Part of a small language model's weights.
Architecture: LayerNorm before each block, biases, tied embeddings, normalized queries and keys.
Training: a variant of Muon for these matrices, 1207M tokens, 9209 steps.
MLP neurons of a small language model. Each row is named by its layer, matrix (up: input weights; down: output weights) and neuron, and shows model dimensions 0-127. Each number is 500 + 50 x the weight over its row's rms, rounded and kept within 0 to 999. Numbers have three digits each.
A block is one neuron, or neurons of one layer that tend to fire together. After each block is what it responds to, as a language model described it from the Wikipedia text at the highest values.

L10.up261:472560487519418523465483548501474524452531466589508584438504494463537462447595584452570401458506620494573492595465406502445485460548485350502508464472504504451522431466460501458447505501511513576476481427478519533526454462413532482547502537580488573439439414515545427444480494513437476504518567504600373495484437391486432501564496439448468441569494551534442526421502536415549526491543
L10.down261:575631555586522464467458476479491476453482448465520416564458546458526451508450548533515425462512518515588478555493553430451513434606392508551609543508542502537526512411526542487456560563492479536428554565398457514466437512537456467467520529536534461490529545393470486556473543496441468522601491532575525611515520554449515502493451535547571559535492507528529563457428433493399512482384
L10.up563:486566473544462518533516493531510517507501434400545468421530505527475505528486540597516447430356583556446403497498507517487493504543429436543545419452452554499387433424492602477482515494528524500538453439501461502507583533499422491463527554561505531414612499463515511437442485406554489446494507453485427483473607533503480548549478513414589423536587476487459566565463457491530474400552
L10.down563:443522537488505499486505508485534530508493529488585546589509517526485452443500500502484570578523462539469538529524624426556439620573495435460545491473482506570589578450455551531443540586446566457434540459498521483461578412521460552488417472609457496536535489448619513555447497529427524475553537494476403545387476515523479559484534538434462505513525471569515507544523551540521377480470
L10.up1174:484502523416518499503472579531497492449354540418438429577488502524530432548603517530556528479499482548487572566541515544533563481522576336421576508465487513603582468497438504446496460479540540534575480546551496568552448443524508556553469514532589582550472460529564466488425507492478513518537414514457506429480517445483480514483487558542464411580513497499486406388542537496504453576537
L10.down1174:432418572566527571466508477516549516529584486494525591569487393456544468488490497539547450459416445531506506520472537573434532507445339523492461495503431590472518397396544579494527472464434457499471451405504606426489473524452497437483502555368526503513515456544507482522456520493523563501509448494594499438507482428476519566521498540431499612443516492521511553516550538540477535464476
L10.up2022:504507475489528490483495520489516452436538425474523522486523459547443448561518512502469464423541469499583533522517461446519553492519451395500523505474413564484400505503477517488456466497448472582536553547526569549558467470404539553432544487600476597498548457522532394451465526505510582532488469469467499467450547592491514509495492532401522523519598396504584444550609515464619460336531
L10.down2022:491474545539437497390566501492510556619429409525565471465482530516489566472550498575453497601445476556456441553488531452561441404509560460574448470469572478518426541542555503483591541499459525457409514447570503462503600470421431496466483432535531519520515471473531496519432480469423407504492436474543458508555552508517424513641557566501460597500419539541495492416477531532495541566573
Description: Word continuation after initial

L11.up42:519527369448494539603380463452556490509507483526546561492504488483477529591522453440557383535526413540461520535442431494525460526492477518482498519441481547527485532494478530531488424555487566469527423480548505451479571470495576542478488504538485454468494573517546410512441542590416447563533577598488487598447514492453552520475511445506536466530430428496605456439615520553543452436569
L11.down42:512527372480471510439476489494511529518564473460458484546560470538531555587534442577445531505481482480489455604452480506460439513543519524419472536566444513525504523417471484514465519534430495514493467482521572450439471552460447506564543470537458455545396464569440481393492461616537487517480547486534511556482454598530539520475507599432454496525500516528467587483519425470522523489502
Description: List item separators

L10.up134:502551502382525619455491500461414571521511465505572499560535523465477491468469592595501535508653510461449576477504455446420499510548478422538491601494514544513606524475488481573489526488438438395617451512547511495389372507487468488461491474478574469531494471501503477495456455526470449549528496490516563516496440491468569513548445458579531536506408503478501449536366499533480484490535
L10.down134:503569421515489492501572463521471299404376560449564485587389548472579460452465544511474502479501514538518490439510472481452560479485507484512478525524513417498426506432512432433457457507584548521440518513534492540527497545546437511513538547363487472564482497501576475533486478454631519551496544437536530511478526594501496475445499477433442525550536474538575589488634414483490554521578
L10.up548:574455464531574481491460483558553487465513443573433397422471468554457502509470433522484531471432486473545539560565640522504452486448525480516456443413405541524509487417459451530494516493482478436489432463512570508491587433387613486435497524484465567450549517550394596494443575565535507551515553535591531489565559505581471469548504505492504494455555512539461469464562476480440547539523
L10.down548:497430479509503514569516492516525482540485459463525510490502604501499543424483421527554537508437474507537528483556435536478543493474660469496472546440565451527501439567532519519482523498398508477490520598540556474462520423560615455523478518496450521487542481499536505498471584533492410534488381485489445530431436568439645540474473454439395490518521515447467519518568472548545563548484
L10.up1503:474506443435520497467421523440561542537504508493571504419534531431502517581594455449518409459503466602406473483432399479523580477556506570499547583475519542514529496493567514604456492581506443376423406537478526469504488544560570450509463513528389448480487422471569500490528501532524468450429483590484539551530600505480522482494461549525598497587570484515475485482537511514515346464518
L10.down1503:407477476507342475494485560475465511543505479444467524474471495472500522447523465553453488465502463537466548522535517502478488581600562378532541404501568512508550498542441314464449526494509379556508613490468488523453487513557526550596479562520568485435410523573498478464538459466532500475563408535517482553538503507624473440459442477471511526499490532471519615558522460520438500589495
L10.up2003:513445478457478540577412460457489480565488450498568515496502411515409498471481627491482482654537484461460486541528517409459466503480540474488476494518583481547517480436498554447461567521428544402402485521491530566429479505498489523533482504486538531512565510531528503497473545609449454514535573447512479503476493623471587444495423524553486548504506381467528511501542571626464481439533
L10.down2003:504508506518527452498527510541536512572504499553465586483382483539537512525542485551508398429521511561564502411564499488516497529492459491476579561518503486521561516524485433539457508501535431497493582555457486538546460522508502509490569492511481520347525486538676431543555523442464456461412524482448541464576471539542488472549476506483606535433573459479498497495459525526463468469411
Description: List and table separators

L12.up745:531477382436472424545503601533510427491512444486518484393458527479461503539551491459549436580463517469478394541431469495528439487503473567508475497424475555566507525523485535534543489477427493455437491466458523528458504538479529524501496492419463521425477474492427408538407495526418549514544491436466508575523564494628620501490573447580558461465508588529518424541498498471530539392524
L12.down745:572437445407521500430422523433550425478570553501530480480493498513507487588470544494455473455517433507498467485480526519504615549374524491425533458502451550471555542617569412456500521553509406494431544442528507585494463513533547492631466492541542430562457462563554473506558491473541512503554495598497543535533445539405591567396498517503486558537463452526528487497534457460490555578502
L12.up1525:565545622540509458426498359457505471482502478378494372394477531440422492447551501404505502455517489540522467573523512494495525483449460496505556505450492478537500540507547540514538417467505537488564488458521519470484411512495492426466423492480526450552444575507459390457432530534473576537521532525466589540516482455437497459415510511575540574510523435586571465558592488535583505431406
L12.down1525:605429468563583417537543539503506530460405556537439573559462502468525441524512407537475497470487464493445511444510421541510489608556467412545513514488451575542460458509491413499489452449483503512415482522514507471503508569494544494536603530463408559410550548593626497429475481481558490491469423471511421545471578529499451575417566548509432571529531542438548510452445554523404472495462
L12.up1549:445515406403436594549533439484550469549436459563505461396559447464500539528575465499625483630570541512476474510607517503503465492527480461475470537495443548585511507625513436454470576551487529518417407489455411537461482520510407568427451569556474464474505582503564444495602528541501491654563551475508522568504479552463479442605541462514550402470537518526456441588449437467486484509523
L12.down1549:517556495505539433484601487557538509459443506393484517486503530494522453490494517556557440532550552468518507462428399381420515536475410487510394520537563480540476530451585503499569469411416565552574525440503536428533486545482515520531453495496515496521501408425414445535509381482478531392450438533468542516457580459444441589526479494528455582522537499558472456476434479545556489512460
L12.up2023:518552540530537486495411537544481533450529496518444451450533416501490496521560469418454551549558559496453573498478488441473484581504501358496421453469556504477449547511494485493461449599465517558591545456472496466375578542446468488516499420479522512542489500458499532602525437560514454470518571447482491560523482503477477481515528491544496520583470580528571543574494480513548450508494
L12.down2023:490486492495506475506391608434505394515487474571516557542511511506482464536471535460456510557490467530422463591552538501472574566584496478462497525598445614541467413495432461529503522654448550506457502421534515450451438440601441440536502409667398475548505505490472430456414544495428463546548472511518497516490592516461659515579478451487495408506562517536532460506520522592447444458425
Description: List final-item separators

L12.up352:504519623482561438484503558457460513444494521466527451514522503521564453502460496462560490408359507536546459430500491467455394527477535483456513486471425569590358480546455574491512539525520556438511418533500524472489519581499425493569455516555544518478469588414570509558541523503529559530482512458352504530554589506574424459513532485449557415447472483399491434559510489410517530555551
L12.down352:514493425429482478553523439478471368529470563462602484544584511465533499489522405534515556519597501455531474526534516523485571508456503532517492516464537504491614556538454510589442491458476553608534554492515502519484519468439604577504474482520508449470459398537449479482469515624503428487485471439511426581548475460427405474518500511520496435471525494555402506587539513557489449507404
L12.up622:492362528506551622488433511590548496539538536517547475457527547476534472478458527513553503415523581627512519474406397470455519478444533350540533543624400503535514533377420484535462476563546516540416494423506482424531547548458552543487568480478571525553484492522507501528517534447552471490527380472389465500530545490500499554542478536484523463526438507596551454512530521526513417424519
L12.down622:491564558481530461572554441465478444484450524466514479540443531582493495483488457599444472606527453516520540521525535473523558505518500570598462472488504530495484543591431522441488504434419430472536546475555574410504597596568471295557561444539484488496477535457565483505525422485415546436501502507474455461500478464484490437512454384521543620530491548512530563405418470405471513614550
L12.up1274:443454639506515515493526614466436518503473469466523534470524492539500481492529421504527496467492403593452479514516493545481458488435539571524437519514556519536513505431461549505505518439470503466498619492530488524532470419385497568500498541438508435488450564518496559547541477499464513478563543493519549478589607573511514475563525416363462444483514596519450453485476437541468444515450
L12.down1274:500501401523516518567504473521479376431455581500474478627452468539493552503506513498493570548520498435591567493581551588496345473500493433413492590541515540518510484522540563467422527558524509518564552495495449425467514434518469434472518535491541559462530506554480529500461474499533519437459499473490484474516542457486561578433436486519523443485486451576377494530545428460571440419543
L12.up1830:422536528512505520547463568496550454490522549441476487476427560440566416588514456493570378590556433511478532463525528527555485506406498474519554576540365499615604543423500571547537378487587479553480538425494411608542549557585512390553532475428519515528555480498485473561520484585494557447440551447507403475570499541457545443539490566431513519456456425519469532511449489500500500465523
L12.down1830:483531520410442533493424576563472476437544503433448528373466474511471555513533500480505432438588506503488550422476476487382490435539530431522446567530573473407546546454499591440518441431486483539470522415469512552450518525489537494405479569464577518476460499524533467475591502565477484570499463512562426531630499449557577445571538540590456557546590493555475485518452588522392522494530
Description: Number and duration phrasing

L11.up1723:440501495553494541485431482513536576588533477543423468444601600635510592456549526477482487395493536503487443426525396368514568472461561505504526464570511520555528559486484612477502495457468493485448485437458464547541513467467432541519528505503462478520566516533591489409423495517546595442527444517430473524443517511496570423458564515503517492425546483504565530451540450457463478414450
L11.down1723:581476522350505507427419522499589481545501650452459507511510452627478569472383434547548500557552521563589479490593523480492518497549507511468555618474504525481457552351595495494530430601466509490494481498416545502510501461514417561445491426492517600574465498576583499476576537528481511474466493513543498469493516442381350495497418456430505563501481457426517465493515446518484519452460
Description: Mid-word title fragments